Weights of a small GPT-style language model, trained from scratch on English Wikipedia: 9 layers, no biases in attention or MLP.
MLP neurons of a small language model. Each row is named by its layer, matrix (gate and up: input weights) and neuron, and shows model dimensions 160-287. Each number is 500 + 50 x the weight over its row's rms, rounded and kept within 0 to 999. Numbers have three digits each. A neuron's up and down rows have the sign that makes its largest values positive.
Before each neuron's rows, "fires after" lists the tokens most often just before its 100 highest values on Wikipedia text that the model never trained on.

fires after: " a", " an", "-", " to"
L6.gate322:605484534491536507365511486450511460463556567467518526549399466457350439508488493523393578625590583460549483551574443531434503600604583524522483532574466415569553403506483563541438513479449522530547529487463458466502503501470535583474496511488526487508448440534434575520553450491573485510534500446515489400538480524466497548420450579476456433452498582535532537565390449469454425407596
L6.up322:520419477506506434590437468498474423462532547587473605515549504513438480456470508443457533524505531501541476449528508522476497483469486423551543562473480480514558437369534481496560442576470562572564528547581474434447531568509515468576455539543617503531516453539495581547522503435491519551485506537527468379511465490458540476540495398549496411464504480476504571442487397490462401485487

fires after: " was", " were", " be", " are", " is", ","
L3.gate232:497457488536594457514451596600546525571542404412495418469514420505505412396457534503482487508566535462535529382492475449535498439464444509470519421566484484466500539493486582524477485451549496510507535457496513485484440424458585424382528421482506562499420472542426569546449478481476560436505497516504494514430532500500484466501481578549545438545599593493470425468519502438480544582507
L3.up232:574391433460562461540474573498440515569431388522542425483460476492616514487529540466448488519472637516616595468570515466539510437440526484545567402496494444445481535490530500512449453553520477588567586478547590543452420481485567412447482423425580563516503530581408512599485464484473487493473512514492485497495501524511550464499510587519527499492463409387483394542427459455481537521581

fires after: " |", ";"
L6.gate516:532475537541586536481451479481456497500500494482398493474553478502461458517549559570532546605416536544575567547539531509578611494459506556573486536445504428499503523490471386537514392557491572488470514479556581428522558464471499430526515481458422543503465466497483485530523441453465469517585475438506416553600532506547548461434590500490429521540465488465498553530455535458558463512452
L6.up516:516499445499572537512493494460497335492452481500411533509508444435508463485526512591463442558376492529530527501544526415574525506464545478484478588484460465465483454555413488432535511523534524576462510421457516424484485494473462347528443512531538531555526385472517536509573391466501509447501446535495414502443544473554507439511575478478397495441543538448506474446539460491595469548526

fires after: " ", "-", " ("
L3.gate752:511573487414528508485533550558410485427528452521478487432543458484552532447550565482472579437509564541603457450581428462587561462476485528462495457544547509344451496504553545566521476499512398552462549527450611499510513616519566503513502567506563455596469474423490568512431473531474512461552455494502486528500600517469428520467465554571550468461520531470505495473394511457496423486542
L3.up752:613543536382483507482466436504585474481529480596464513522574537526537521570544515523422481561461545641503514488477444480456477469587502496479505538607582472492599475524526485474547532502517470475401457504528512596491481534509470487558493532568628492527470451474405578522395507485462533520508386521499432518460503491505429580554536485487585526531435443407451644568413557539412448455585

fires after: " the", " early", "==="
L6.gate497:564551488478452438469617478524411505491540523458512494447459469445591620613476525488564426459464419517414440456444569416473513481456547446484513484487478539419448508553468493484494454445447606515541544460466466482507517489412494547472498527430550533575620491424515464518502437416474461539576555436569559534517549447464390502465489494459534542472546479511494558466546492486461554481532
L6.up497:477500478535452445508530448519531534561544564496562421502570604419506566495473463495487448510509509538538522437489518486665538596533545537454506474442490531478525487474390619523488483519486537495421500474552481496561571569401498566448521510510494520538403485458495411500419440506415533444511512518570569464437526382503451519549426420476414443501460600581541556562509570508510556538437

fires after: ".", ".\"", "\".", " many"
L3.gate177:469530524492462507564496500492533511419500505511481537437528433572505485529430497457492493502461486426461455571523434599488477513520573496470509468502476531472471452560492459499519560440554501643492485600467520593486557430470495519437488519566521481473438494424452493453491481467459397478521499559539573439611531462579418418409521498490486476529521502568493461505439472548522495465454
L3.up177:471446494521478516513497489489466501493549492466542432496530544471505480486481535515485385435429483566516429494505572513480391419529544520487482495542565538645517474507501483501499513481492425566487543513482483547484591516514502507535502496379504480502513528470562623500531380495515496464504542532551558476521534585518535485506506490519494536578576476558532389493523646567450454602482

fires after: "|", "\n", "OL", " |"
L6.gate209:554545497529521457497542555530425446428534511380531503575562444457523606462524511409429460535400415495474435539533498486369482411425513515556471536556416614530542488465616484462457453530577499421510510517485482491560574544502465579491468476504515530541523505524537468554464557454464534595535417486492571513519517531505490542494536522485550623476606503490524512405539584432541518501531
L6.up209:497486554463505482512475572658446502439538487469581456512550504466521431532531543441463480596462546528506465495490525459461567505451477494480548548464433526558533620440559492464514418414534448505568560435533444465524512521533553590493388454488560494499527496570506515464495510478501457534585415454524530578445442522560573590433459510552515535435538523527421469454515465449511533516487

fires after: " |", ":", " /"
L6.gate788:471451430499502506479482495524495554563515563560602593498485527543490492467514496460461517464495563551456518524489442423457601527559482365544426523511537453548448518502469517390607445445557445456543514515535455486530539530490580509522554470550552485444641457457468424451529532510577510539554509522435479361426543436484348494552563526504440508511508472529433617479531490383509472501514
L6.up788:594536466391472557478566468461563433443489561452561515468533451529507439439586466512503593601442523497516525480502486563532514579461527445518413573499544506442544571467623431475443480489466521466534431496506479489479535540421558499437474534512461510578507538446462498470510503458457483503441413476528502554580562450561591547507487538534478525404516428493529437492527567533538537493474

fires after: "\n", " |"
L6.gate462:431555457490462519501430430589506504516543429454616474497494454561511542497412576396469500418539425418597502455378514509464478464570435506504619445462497497544497481518530546466447453534454446501452499526491414445458477536480538431482537481421463520470568617529538491543458467525378507498472501578452411566518381532510463465440484442497492478561516527553532521531449489460505470547521
L6.up462:521569583573429476536500610540457492475552504535552384476472384396404506468488440442477495451479508449544466480540590468471488456555511508541491545498443403409530573576480521465433465516539523480540531487463477433501542529489477480581546416510422460540480481477500461512545575515492545506494481478544482556448423503434463534407454555561470450459532479487462539542533544475445375503473

fires after: "==", " was", " and", " is"
L3.gate432:476499553533547465544445490466495557542504371454566548413506451520532380546429494506504503470475553435545525445436429501566423573536505604591457436550551576596472403502535453454508434512569579498551456489482539491503529478465496526472423404512464523616559458554509493497465530539452420492497508497444478402521551460520598421448508570443595467492543612509463565509546595409457436535520
L3.up432:518521380458534477515429546577451528488536450440492569476541467511547413496517520570476495448545421483553494538426492476509465423478415527572579484555500571457397515524426502483511501504480396482522481502426493533566520480565457512522456489532561541470480409507439562427551494540510438408498614561510484432483505448496432550541446519509467489499504505430478517560525539527491568551477

fires after: "\n", "==", " It"
L3.gate639:399521545489445486455484413480558488477551524460556414447514458526565455422493525527492450503447471417457556448499391561453467510561554460606455488469454488516502514402474546437522584585447572491449503433528526449494566510489465485575371377463466415506530540469505464464515449562545503547423447427390480477418504513545459490483602584426513455437510564491492520533574515468536529597533
L3.up639:493540557477504512519529513437428400475510535539598497391604443562622459444412498493499487540459519438397509463467478432429570604456503452453463484479499521534497494527511535449490515559449423508428472485485520380580597398481564473503456495457553443486475415596406540349570483535490405520493459449459487477479396444515497473606521458439478501505523573442375474434525555536484495573527

fires after: " ", "-", "th", ".", " ("
L3.gate251:491468475482501565538517527433517358554484510477524507523512469511570517469522555538517515513465470537403562493523525442434557436511518490473530526426497516596500663563503551452505514422631570546540545477389528500460593473479411492539489517532531426499423525493534467456536433514485477465602451578502486522439518547462412519529506573601452472526532504444550542490496484618511544492475
L3.up251:409480450459553533632510555399440466473489506482506478499543585421510602547485527471535469503460454572441454578520530402573507486527541510454557525526541504552460577433579506497448429452627492603473495417438563553540518430526550507589539518460509536439456534467461517504480436517507487515537475457508560512533432531474414474473526489515519475584461520485493486388570572491522439553517

fires after: "\n", "|", " (", " |"
L6.gate628:558465553517439480535487537536449535459485498466444443447503542518404438466517587546518533518545344514562497449482490492455533579523559547531571477463513459629562425516513562439520549550512446539515502528566484495586419521477440610564545518489449503499510503475530555455524524461554384524423579519530583436527534501494458447478479524432542430486468451504534463441536495507453514503548
L6.up628:554472610521501526499528447477496449572469380518518375370602578539557425569485530405495449489602443422642609514381452548462569573455573548567491480490539428497515536485519497460556418552495490501437425514488457532433483574512486496441527452623541545524459494549521381424511515493481394568487429514479534441487497520571461500423421461503499556428531588561422500573537504455565469493517

fires after: " was", " is", " ", " it", " were"
L3.gate505:535559569453486551509466495491534505570468485440460384369474411549539556534527484572374514440519471503594503478534468436556514415512512555540519464466557532515637418416418534525464555579495530528538645512477482541490516652536556576478522469535506539484488435487516470578560595407469455435546492565547562528541465515489493499539573485405503532504502563570499543550479547543455451626438
L3.up505:543544472523505465414558486487477460468475547524450534557475593487549457521451491503556486486522489530520421486424492567566448415441473486465519527574500632463515484476542560421483453594502524533397596477485523426578454363506612516498568504597462573503437409535559550564570511437609534497570493570540526539532434497490474550441397479552558472471422609457617485494541391465407513578428

fires after: " |", " 5", " 1", " 2", " 4", "\n"
L3.gate372:479451497471549486442610502463486493520506543473503542464495467530483482431440514463434430516520494414454539618557512531454542459389509479431502471472531548559609472460490460539439463479484532534446429506497479571451507535490461470572514548516463517452505505539520595440555422466529621456484483489448500441639644501517556529495529465482436561422466380470526511491393461516447396496461
L3.up372:399525485464602534601463357480500581504461520492488536548366536541565465497501576543489478493525480434503553455513390481457517567447476524522483491558525431482500568489582465381428562506472458526551457461555455526483474480381515550533537511496480468494546534458459462469494437422434589503567406533487433491503505508303615473553488456509492620419460502413351535431435560493442475441477

fires after: " |", "|", ":", " who", " No"
L6.gate722:421638596521422505505505503389447566477440520549572554523463489512413406469505534515479568531468505502545450459477565460564557508549500472529476363500475445524524513558549499546504550508473586492485435490504549441526529420355444495510518478427478492496545546498510520537486524513584484493566522482455618476541511536529490535406477574433482504592434523508461485575463561488489505508437
L6.up722:405494497423562572426471471471382536448492571484463537499415477476514439518446497538448518614435448505484397588524415443416471481423517553481488511483588589551530393563463463491557498486527590466503524500503487465512574517460402507466560511541448388553511416564495553495525539490486453551458532526535471475468564477441446536516525461426493457449496551489588545468534428480557484502577

fires after: " a", " A", " an", " named", " with", "\n"
L3.gate725:491430402445582463578451580445499496517511453497457556452538504550462558485551488461478418470455475517572514489494454441593578426500548538457502610457435475527529561484490547510432484473527547456473506492486571449520555541557453483450522513436586467488546477471546541522533470487476542523450547556463473529417545523433496542533512494547444623491606590538610521551489520521524506491523
L3.up725:575512599554523490465602522425473573479425489476490486559513459513454546509517444588445511528553460589464364502468459623457444588432562508545473628518527476389472540518538519495516430382489501444426455453519441615577521475543494465528556519498530417455457503461498556556436535480471439612554559514514489438517442514515571490504472485513522504502446494565516479468546492571401558470553

fires after: " |", " on", "S", "Y", ";"
L6.gate457:476455535475541495583441509517418415534463508416486386488595502523512483600550537443486529500547510521361542490504607449426439502556512497480576541444484474541491516589549570482435544469482466475547494546465465539512556567548536559508523513484589531490485519545436462420482502527411498568555552419398462566580516526579495546423569576446378549502435496423445456448523493482533463488535
L6.up457:407533530496398513382517494425512442574542484526459505578482523531523498494474554504511456582563572504390560516542490553480453495454519485502559538524560489415545514426514479459531449485551504596414527474486437547438488507541433443512605512537583506496438495514498509491458483532556453502513575484410505490579498424487476512501475454503463575457518438461463499486573391428448381481522

fires after: " |", "|", " No"
L6.gate245:368506557494582508498398387578504480477509481480539531407476468502532471470571481503504428370514437571501442560528514510514591520560478612478597490510542510479546480486440477499568541472556480519491575623484462472579484494504512507527493525514519577510498584521584485491525580464470442544439547467567470519441516538469450450425495508468423436439521507460537526489457418518512489538431
L6.up245:591411534557502486383550455478516489438517516442480490459526511628494544490455541401557426504475451561491567454524514533530569529506470443476502479438602558534590423523421539491491512491481481501503504433461583412420518440560480493625488391511604444438514487479533463546634490440505579512526432497498578505462548476482474498435409519513552480466523431417447449529427417525538525479497

fires after: " ", "|", " a", "-"
L3.gate78:458483455465538428494470456464512524510489475543484394470412477464520485499535575459504532429423514562504469528525507573511454482501501482562531438408480566469459470596563563556444465510472578520412566511435492503491528548529454486495512492519537455492449428502495506487493517455553575523565442490557588496465505378447462418565508477530578435540532521474503596532471450562574438524522
L3.up78:455519520467515475546555326463480586527453511525521483454538567539589560492521454469569551538532557547559436520508477575481559465476536468535477384465582574533409518477489426496540523479484474583449598510466515475488511530546542491388479487448537400444456558444605479506490393436586637419578467495510485450538411512460485524446566499545559412536403493510459527471442444535634435507588

fires after: " 0", " 2", " ", " 1"
L3.gate747:502437534521630541420495523459478488440532500525457562510461474629504461446433561451464438484505551434497580479428492448485503418492483476502505520564570493499513517458552534589543504527436487411525482533531475534531490419441497497436510507502568558455458404561505464440532540497484529453525394516422484527515535482468562406513507560445525534453447547509534475537473523507442550468507
L3.up747:438460492379495472519531496518457631546494469529462434510485464481557438486514441515621488485449444499444536478399519512477469602434557476499552536507549488431635576475587493512415473536518505549434551434486466511542533499538449458551513530545540375452520549509504410522489495526478475543511481437546468443402496522478470464491440533527480524524492498464485529538484464473601458570652

fires after: " (", " in", "\n", " \"", ","
L6.gate105:468511453581523468484413561462527504497549429502482461502426526540519527464574554517551399560484514509516577525479489580566417558570519547458549503473515501490489505437515477446535475482471543568499538477545450534508501557554475505561538523491362514412626503452558519478516487509553508482549460487527466565502413540495579510485610564473519422508500479538561497472380502431392501508593
L6.up105:520547422437539465553421538505490503556490423427543410392531502501501539422445481441381461477436463494497560533415434486484555459515551527575467580389525508481492601434498489491512524532567547521556433559487485423477472499461510490518480548473480496444567400459463473452493526538440469438517425499434476456563456574382497486467548546581474496489508598571498445542520492491533584463535

fires after: " the", " in", " United"
L6.gate225:546510520639432531480562457518504469572546482513551555417496450488508486484506520509576417684504506609454416480555520458517494479513587438533510580515575547478521473457467491440598436487473456489470560510500464611392535454534422473519552535547472434382463514511578569569473461521515582516504578548456523499503533525464463436482529512477583436437506506541456560479466527487511469442529
L6.up225:459459597444556463524484502541513495471499508439444403442481476561438550476501448547562451479526387495607543615490510485525465500496527458497507524564508564509460465466424471471473501467403480557501649461416539445533517492503490546539533513436516478380419581523521411604526509426534493452511440483443487497497423493523501468470663460496407484477538479493540473521547423490564450473488

fires after: " ", " \""
L3.gate408:495585469536500548519551516517531621485429420434587588456455462502544486495551477482472459522471438451474473386579499402480502518501523454476500544482449562551536440550551546539433461553528624514513548511511556502628615461491503467590601456517414588467464415451528510500522488429572474503536504457466479542447572525522514501531469524575492559517485373487479427548420503570482494492461
L3.up408:464585528434510548449452454476529589550480359506517494536519581499523465458555533401423396371488474437603527478495488417587528552482472481495498468531503493508528524519500356591459478467453551512432583426497467478563558458448463508578627472556483584496470432499546466524546507440473413447519423486468524524552492520500521445522461450576528537534532489482434455519534513486517500469399

fires after: " |", " of", ";", ":"
L6.gate739:649477529515655532463504424607526503582526527481490486424589524469502552544449529479538523475495484559532513509441572507513548513458538426386562528543484468461456519493434529620502554446513511507505455471618521486543552483486488517449493465498594513533470566514477468558461571552457463527491471442490489487619514536458490556496411470481550470414504376431516613435549413557482407546587
L6.up739:618480474475552494487439440466496427520486499440511472564512495496509484531467518578522474541510500445504572570450535480601429483571478571454521525536429512470454532427491468568535549471505542598476527488421408587545558458490468564477488477519464518617512422517444450466525455552500494523498494488498501448446429547464548535494499523489517449452515449462467589534459544548510485475516

fires after: " the", ":", " called", ";"
L3.gate658:519549434565470509521490551444474396405516472586477513520566488422511481514485413483523504535563527546496512523572476382529473399442501470455480502473478470530533591545537638511529458521559469512481582535587533455497464393544469482526407510412512467420547556478499553498540560561451532511466488503453489498519576613563448487410528465540528548398546493544465466514365470480456471532571
L3.up658:477520564529534440380405465528464511508537495482550455421490513425540473475566524518445421530544467552522498484505522452519461514499649529447538564437566558601445477500557569481572537477463472494502467462480399503446461510553416461557476469423565475468539595475565526488591461508453502555325513532445534508520423473557480541531516433538432464531578588590464530447522512447459469443446

fires after: " |", "|", ";", " No", "s"
L6.gate102:409494610562539557434446464438418484443561559575547496498476504537549463566486419597452541490503421534516510515485584502457504490526458463643539464538480481522466547510510399469531449545554464472470552570454583442542532488558479371558495425474418508463496493461525482510531444524527451416535508570529521424409487507523518467516461404465502546444614478498650563566515383556581506412458
L6.up102:457589528509538507484450504480519366460523450480511512455477542461517570441483451510515429523498545460434601433460507536462564601617511436502547479560437537467501528455460478478468478469559546593506631560494596450497477539542551470470484553530500526565491481481505534470519391479524517506534526501502501545498595458559555521397576455437483503449421507507458550536467410480464510441403

fires after: " the", "The", " The", " his"
L3.gate341:459520616490446471518490427482407540510583487476489497561553455337509599502492528505508454477492634499492499460485476478559542500438567488452496473394540429467501527523470556416497505475495495430501421507563421506572541481477513486505462563467545448534385516517532465482491539558464524488520477521536549466505552543449394573502573517533407475511648543494530560470536494470477524508495
L3.up341:457502561597541380487470498432546605567456505450533469551514464461438553538523454409486499455562535505533498530487473475496535453530553577432545476421556491458446555463502593479510440487545429474488434531485536548422606487467471450540446531425542563521398528478527535566580514470511580478457566529510662503525540501552403553484486494562451524496499456572565618560472481423475468564513

fires after: " the", " in", " as", " a"
L3.gate321:506490459556420506526446486539513507598537438497504456556477440381558512512557527445513420502561474530513415470500433477558517490512592531511499577399458428513527396564570610444551515452522436494465475450439500527484534489514433472509504455453462477572635520440459554552514423424477489467561582447502557511473537470489474540501540476553424413467467491533436517398477527565461434506512
L3.up321:466514540543475574549471529562542529488374500513528356506545573563554507502409479559512430424487549541463449434440614479625487472587468432500571512566478502465403551484574458508469521535473482500564484511476479430455506531457475587450572361603499570414517467544477536492584519448484446516495531508492511457456485585532456491531495479426495511516596431455522571521456470496506447515408

fires after: " |", ";", "|"
L6.gate53:516567554516548572520546480588463582520560532523538397477474545499484470436505578499473557430433431568546531463509484442592553526506463571509510508543521475489422443550558531479527506466457511504461527503599564330484511526500510507605492547471450546503472620433525466457437428540495383474509486438482438491592439459428449536389512480426478531505501531475466544451480556463566470430432
L6.up53:437566513475443537446512585505527472493473487500502456504453566488506359462521480496573469476566528421460456535509406437420493555487514537524407554544437520499549508494537486459501597450543527420560510514427481504588559596528368496546533457534449493477496576530502495499493522537445493551501559467495444481473522605471538466486424474449426499469517564511445453586483489524434611452488

fires after: "\n", " No", " on", "ARIA", " 100", "|"
L6.gate796:516497635557534401627524598482439541491566506415555429407549509491439537478480490437528486450470489490614509547544504482508475526531485478472428459498453479436523463516499544497474481467516535397493521558508539506523558563489511526543504553449477488343383516518685486405472452523431663586385504463439497599563541490520466542461484499489580377521497523474449516499468453514532534475524
L6.up796:470539520564469501461559498547595583488548428429460573461538474471447560497552475561506595402433524481517583478470494542552571504475453530538498498567451506447480453563481505486492537441572525516566514515470434484543449534498541552564562534507530465504539504525471468477502449480539533552543436451475477579500456535524529572479450432460493466488573573539442461471482491500523530573457

fires after: "\n", " |"
L3.gate623:545462530516526558564446518464444545519570551478494470403481439489525378384516609436561465496469620493484601522556476496608551488526550457601485468535578521540460537516510475524506469453523511516519535508522499442465518390559552534452550444509513521525634491478357510491440495584478550528513549549510480441588536501487422424467435463520528583500579484477487468530542558469630508423482
L3.up623:538508468460612493362491553550464530584508515499536556417606556587504467462504481535454480578479433463512415507464563551481586486564506503418569520500528529563474646500516515518447422515475472512557471433535488465518581487471486564543533461489410614405540462528433481459501515474529457565471558411494570421438493477490476471430450431419504463509499473419453584481575531532540500476347

fires after: " ", " 1960", " 1980", " 1950", " 1970", " the"
L3.gate641:650541513460528496616547544557468545487541524471571489473498445539450474449552574532503468372426571518552515597496533454472440491451541552503565514472575552625477434512488569510511555429499450517447581481497497495571506468527441520586535457485497503532440555513433551499478585542517573501485549606488497498530457523444540468513496537549515450480476531454506527492507529474510506433549
L3.up641:466565547521555424636579503563497503592444467576440506585519558437566607528466500484451474504543518475516495515613454548474474510521506649443496512481510463510461540465501450465571522494528617468570506477543533550560533506451447492553506555537528535495502596484494528553454490537531498516496519595373465470545435492581500494442505539478432496549470437361460440454500456545504587498430

fires after: " |", "|", "\n", " Date", " American"
L6.gate120:581503481499491485489521535534478495473519558491555477434573509455557505565409529548548488539559435517526566455524517404565522527573428495532531590556468427581541437484535535524420490487412525468466555480539571512487513541424456489522410547528436462543452440518518509438548467547537437507480511448563503468534557511593560427497570459464546448424433574457446469470464506553587486486486
L6.up120:589520505422636573555528560504511423551471513444543539528548507496471491458488490496513536543489509588489459353493572402517506515501588468597505500422554435493574524501424459477475512463465508526520559437540535518477413410545392542424494513534464584549391497502584515565478471398491522587480532467486505481464547445505523443490442496458451374428491505406493500605449467508454469512468

fires after: "\n"
L3.gate155:466534500450500527503497372456534399546421383415547504511466478536451478513501513555587379526355515489542482472528498506567442477499494489469408448499469495526589502503573486490536485522431509510557455521540455500463453488498515480487469429460541420533502609516472528462521556487503532557400469466457513501512542490541607500437497523628441580475546489467404548434542463438486483544502
L3.up155:539474486519558488583543490488529566422482557499489552563486560380478549524507505528529487459485531554498508470543498478513471453477544541492534440550486452523480543478472449512499524465495518519461565507533498535525477536431560516506541576475530536457535549439575499497430437508539478351495417506505449448503450459389469537389471498481531496495519504426463416440514456471444481421551

fires after: "===", " ===", "==", " ==", "===="
L3.gate593:541440438553489513484475535505590479486512481471477505499548590483490408550588544548542537533484484538466578442536424459596542506495526536530508553480490475545474456463511584470475527497574569515490425488479521530598614433564475467404446535367546539470423499524501560478559583484505464600549491535443410566478492539504437408488475448533487599444455399585483454613549515507460481461529
L3.up593:480491461495498466485451541532534471521557590565466580488369550483491440510572479477449534515475452436444429564563555423454533528560530482493529474494537629542535459448483395498554529539536515462581504436532535532516452529490538418437495579520508501528489558451418455505531536519485488472469469544527473482573621530410413542408541431419573483573519610508531451472495563536528529528530

fires after: " A", "A", "mini"
L3.gate806:500418542503478501538449493453519442507535416593629580551472463500465555603538610432562453463419548610477479491543471494490553466572495531509535512525565427515532475446499502497346475433478575517389528518434493520592610429462503473454522551507545445591505440640478502555591558415431556432468455492504478581524450506533538553470483545535545460428550478403556395465532513547533458455442
L3.up806:546484544496471554456452435474504544526455534582503494514514471549432541544591420532447541628480594438554505553458561503433390520518495433461464494486533519564521566531533502451529582490482419545501553526555459508458474450503475525517511399453445476548451504465527537487519501459422482538540619508449532476478613465516444533515507507432539407504472549542549574500400514478581512437487

fires after: ".", "-", "'", " the"
L3.gate527:493466548531535458530456520475579445457526469551583512498506571542487503441490441426456523531501479433473406460557473499526626449474449586498467552441650535582545490487558515473463515419551505445479526438539484441484549375420530500517490509454544512509420459510490582490550546455412384477584491521411557468573504446542405498436590404427576503493427466448467557518489468538457504510446
L3.up527:501591505555433438470427500491532543444465488582463480553442490585537545566521472465471469536434452572541540442540524607610329414492520495531465454555512499485380532529493410550453661510563496476549529479601561478564459411489528456424525565570592467593469571500518502504502516485464461599531481527453430464547497502490422515539580410429508514463396490521490563513513391539470500402484

fires after: "\n", "==", " of"
L6.gate150:605565481501593515586549439402439470536503447462476558562512478516585383452525470547524432460545492557463573462490423512486503384495464480497408556548524528512483543503483492412491437457492449434599478456478530474510509573527488486575602493465499523532494465532555515455542523495362524503491511501488476451445490529484564534570472541517524553543486514530481553572534546539521476513521
L6.up150:568400570461570518530461517508433553458498464559466557480439492586478517461605577515600533545513376640530538497509477462558458440616575454507554575529507507495504511452504436485495514451503531526469467516536487569522550430510422487535486424572529487441537452440550420498454434511407444497471408503491540518525565480460511470421450502436495474507416467551478462544531510544516587521485

fires after: " |", "|", "-", ":"
L6.gate338:523567487517538519449432528434487548478521502514463509554608447441525497463517536486550461403444462496513544554524468465477527586482534563491482509458465477475476340530510489507435474468443506559469407528509541498461455514545391452451432485542497552457584496383501558550544524583500473506470453562507474560486492484423602527464554407481422404354580576419508647531504515486601476529436
L6.up338:458542469538540492422476513481467450496434553533487531523626430503549527426447521541532559422405512448502517416468523502489576470491494580484490502463523463510489425441441426567496479444487505478422536525587479504523451432478410439579437489569434525433549537488470512446588435532423432476454495604493443358438529370579534448576546453466470517454424496372527528442449471493512517503416

fires after: " |", " \"", "|", "-"
L6.gate276:460530462532551512491501472514497454435496451564463499471510496604469547425457499498472520567515489491588484527538570467483482460443517464606388533505515490471560563493627492483481373489384498535380469473471577475467635509506565496534529519462492470416507458500501541511618538542440484472434573530493507389449485559502547513503562503502440479502466531454485516435470457539562558525518
L6.up276:518564581560457485469571445480498471504470452521478507462555495496457479521434518491399553509458551437447489449574464450496542517536598509541463514590495438538489498607461498519453530505497465548525444604552466462362379548512466546514562598452501488480509430482472446518566456392419562462564521428534513460496516551508476604542520509491547464396479483438512503419463507521506537394510

fires after: " |", "\n", "N", " post"
L6.gate258:488496481468503547470607444503466511515519567484500462428542480485475500568493525508462447515459573532440565504516395460444428537390515447484562586499437464459529532595522433408534439441482481388429512463551476465640516523479565560558484545483430394454529524536583567560544428539520409554548541510455486416481459547477431556465503430429501549507512449440551423428528525570564535481441
L6.up258:469530513515480585469514488400522591487492459484486537489553415479555518527467510498435551489500484506456501612544357506487480505498501519523398583467420525369501472497413440429504542523554525534496438484497488505448477632506449509626443533509498498493443522462515405502441422451426494552448534502470470433519565483430468392497536485554521525444509523562500646470581454580548507533465

fires after: " |", ";", "==", " Women", "==="
L6.gate500:564519522509429557501515539526507465447483454489530496498546492499552470410513520486555424622474430369463462448496526478501528455478536485521479587417368485463484482455553491498450516471389573526509515527619549494420569513467479493513518431445459560445477497453439496505554402519422460597488458460495524439493560496597511536471473514510489508494532432476438587618495496447430503530447
L6.up500:519530523415473504542557477533521409522487592480472502501514475585567557436456415487512544498512412440469449590476472448547482504452508477445392513455550425598488503496528519387402471496388475521450498518491466475582590512573403499545562539417517451490471495484429554397436464456550511449513527425535443502461604376473532553416493429428477447453454531531564609487493581519496587553476

fires after: "'", " the", " his"
L3.gate181:563490450534420571534458504429463524501564421510506546666508463492400531468534512396436433556494524459546552532552508435471521467542403526452615521546435576452436509547507357533558447476515486515450456491602503483518515458530381602500506561499522563486450505540541469435530479488485459517482519552424506466496474509496500524435533480384557487410496510526499552565495438448503372475564
L3.up181:480499562490515473397593457479463508410540473504453489560526509513373568462544568533518488513607526520513571482552524475460486504499464510378504513449555505435533596504404494494582548496445583380534514530577447543490516557506415562567490542494487458515480526530521473486487603556509494433468534536463482541483472480556527500533516551385573541627572420498492567636599544436513540529497

fires after: ".", ")", ".\""
L3.gate676:473425415528505499499522459464459595474551444454510486449438478433525482577463502503509474469476458509460470548489500507462495504455554547544441526516502445560524390609544472454444439461443461527518451507490453545495409446557539458526481530431556482516504485407518430418486529498623473510535546373451539510470504424529575445441466464536456493459585489529562443583626668542499550518524
L3.up676:424414527491473570576467578379569558446565436454474540481452429476550450542487550533509413551558499555455531525481465432488493456464498488515438517498450505492436464595463458547519527472485419476531470424468480541485469456483555377519510543515474452488388552530515469488500473509493477542560518459512526450495522451519598413469507465504492618498518364540560432511590541572457515435487